MLP neurons of a small language model. Each row is named by its layer, matrix (up: input weights; down: output weights) and neuron, and shows model dimensions 272-399. Each number is 128 + 32 x the weight over its row's rms, rounded and kept within 0 to 255. Numbers have three digits each.
After each neuron's rows, "fires in" lists the words (lower case) most often at its 100 highest values on Wikipedia text that the model never trained on.

L5.up2463:099153108102154138144106077131095103146091116073154137145137099115078164084132149201098140130135125140065141139154094084090151128092169110059083130106164082143153115171098127142070152175157137137071109170137081040164183073088105155081142072126100089157131096101124146169118102145120147147137100157069143115074143094125080129182084105138134066123100081133117179165073123138134126054138
L5.down2463:099159124109150161065156146077144187095145141137084121133069103139089129075139148110152092083124018166132141125207158173132120141163158120165130135129110101218138090103153151136185118179148110105103138086106173065106106086139096081149197110151065174155166119089156125204082133106152152128146143118100087196197128121168122124099116153159134144089178141125119075095126137121114107124087
fires in: "the", "a", "and", "as", "american"

L5.up1303:138143122124156151112118172126166114132140152159105147122081113131084078108125091114067075111141133140119158123162103102161144139111162096152122159154061093134131078171127186150108190182152146150090118178153088111084126100132156166122118152065101197166179125130157183174143140156127100155076132090131127090155090161108099131115148065094127131222141100089154146120142135160166062133153
L5.down1303:167100085197141159147086109134150087088139162114140075180133136092163148140185158151110129112116126092096143164139156184182147110181146125108114108115065130125125105092112121100137064128100115072110125081141148195131097183163097162122162097160112076107107116134095128054116065070145161105118172127178144153084155143145168126135086144157147071151110125080143149108188132085072093113139
fires in: "would", "can", "will", "to", "must", "i"

L5.up1422:132113126122115117126085105170110093114144172106094130164124156102103119124186130143130137184131123089129133195131149105142122140091109162146169074137092130101119136117193136111117147090094100125193163120153149152129086124155142160114139105191132144142120168103052077113091117113124166155111075182119089148085120111122080162114122131133091118159091131123148136121115125121128058109174
L5.down1422:156131162161100173128185084205193145147142140142117112140142114130113093178176139125087121092121165082157037133096179140119164086099140124122173111098125126122152097150116134149073149136141196160138146128183090202160142146139187113090148164147134121134134061108130139133141110099161158086175231136145143123106155110087163121122123143069116152154161161123149084096133138112143077103104
fires in: "to", "may", "must"

L5.up2477:127090126148120071090142167117141109138141129127145186152108163102175126130156126203144119096128107082088154124140141167099121117106141135120182100139105102154091084138140165175133147083171101165105194149125191127116121154094128168147101075123105112117138167159142090182162130063114150084156146142105128165174145118159098142071065105189159083209150109152144161174081132102112018117129
L5.down2477:137119091094110154143112132099127100076159134099106111151146161121103116121109077166139176176110173063097089050178088118109084066130139056109147103140102116117108170129143142168129116041177086104108131145132153120195118114177092144157222156117159133146085122109173142150154119093080111161124200114087099117119164119100101130112132152162126128155245122126119143119104174147173141109101
fires in: "to", "may", "must", "should"

L5.up2152:154160137159160088163033124125085163146179135129175134135181121114114174157143081145085143127171153065077109082143116130112127161113112106158145058081138153181075127155081133112217088070087097077159110179105096147130093101124107139147134150142137177119093166097093166120098141168083106161133129085160050137169137094170135169123130154123144160172110130143109149115129157177154073132174
L5.down2152:142146123094135171189146116126104119069157114136121111142135110144126177118128098131150145091125115109069084152133175090127110181148088159090132129149179082158063124173131123191097140174139126149090150112164129142158150145178093152140108164127096163146138082175142200116135115150132105129089165136147171168129173122131166104152116162045101043093154079174092162135124150117141118149136
fires in: "which", "that", "and", "was", "first", "to"

L5.up2432:158130104115073162105172101149109088134120165061139133118083148129063166155139173160142176145182124032159143150161108117121152093089118107092103149180150116098084123111100138154112137192123100167122131139152183138122041118097152146165127103117081163135128164146105088098086121149167110141090146109137139139138141153127150092151118170112089147135088145110125076144090215156128109146092
L5.down2432:118095157101077182132110084135180055116123125122182164136113124116122074110087106155067106094118142075158098122095140164147167145146061141175113106123176101170104151209123151189087106068127134146127106186166143116085071103112146121127132120124110159094150106182121120129098105113114144162110021063127164124137112086086140104129142194052151095154114064130186081112136185096173117121147
fires in: "to", "of", "in"

L5.up1898:131106117160120151136121112132065126082153136137154137158117119120166135131208174096119168117166091086101128142097176136132129087074142102078083107131102130166130142201154113162120131097141083152102176086152130151120110139147144160153145111075121095172162124060088120093166115075127149105146110109165125113075110095167140080062131141115166144137117161140124133161129130140148070101141
L5.down1898:163144095180091093134094056083111156144128167106151190097109120188099109160179184152127132124189104157056086102122116172115105095160114144129099085093133154150128144112072201175107153088134112143136137148061180171132124067184081108111075137166115137154112146147116104164076119075137110121148120131106126155091153158142141122054094097131121101142102123093103146148151079166136182082152
fires in: "to", "may", "would", "must", "will", "might"

L5.up867:085149174120204068150088090182116152152043120140207038116145098129123169075166122115146152118121117182124168173178116121105130126117209151148129160125147141159157146123136141153131113144099115164122142195122112050163164071097137118140146101082133155175066153099085114191133175162101107101170139145087122093086154145135167072137140171150101126154138116133165123141160124117197095153149
L5.down867:162105167151198157108128171130156127131074143122053089134131081128139154174125145063101126102151094085155120206138104133146120167158121109086107107164072098160137100155103161165149147121140172104166163127071109130139122130152164159157132111170123120091086102115160144119145115182149086082111080129068100119130145163126092136111134134164105138139086165105050166114074167090140084111106
fires in: "a", "democratic"

L5.up1017:088153101101104140167109099154091130117132146053101134114118156090092072067118129149146085121079132088105144139203108102105172142128111076162053159104057109114125120128153163091148097118134156111107097137168143183098072129159182147100139105127099114137142145129136110149108099116057096145084097107142078101051129157104085117181074086140085122073143093085172159112137168131098099095102
L5.down1017:087164172168166115155098117152171145109164115112142109089091131145141115134074142055105175129158119096127127112156076097169113100162159125113099061163114104114088139171187084097130117137092198135136098162095149086080089102150127157126221158101136164143144143161172141070128138132141125169073144073175135112107131103135101127142144068095101160126158138152149164030144069101080205132065
fires in: "for", "by", "in", "after", "tries", "to"

L5.up586:099079145107101109150158107143135128083091140176152113168132074097122124154164141082055129102194155126121167091132127167163158136092153103109103067112146141199142114161130110106178161112164146113113139171186149140065129095099195166088109134066105083081133097091163160145098106072115108111141087162200138073177122094112140146151149129083118141164134083132195178116063087174110087152082
L5.down586:119167131105084122131118104098085128134129113168124204180125170101129147169138158129098103181100157186149077083158078152121126112135112105162128136089210131098142102103054165138154140084095136139099066138145156173173109222091168102108162140157137122100167146102060047121085140135144123122088118080133091119156118102129106140108149152146140064174104212171121149077173176073139126137151
fires in: "the", "to", "may", "can"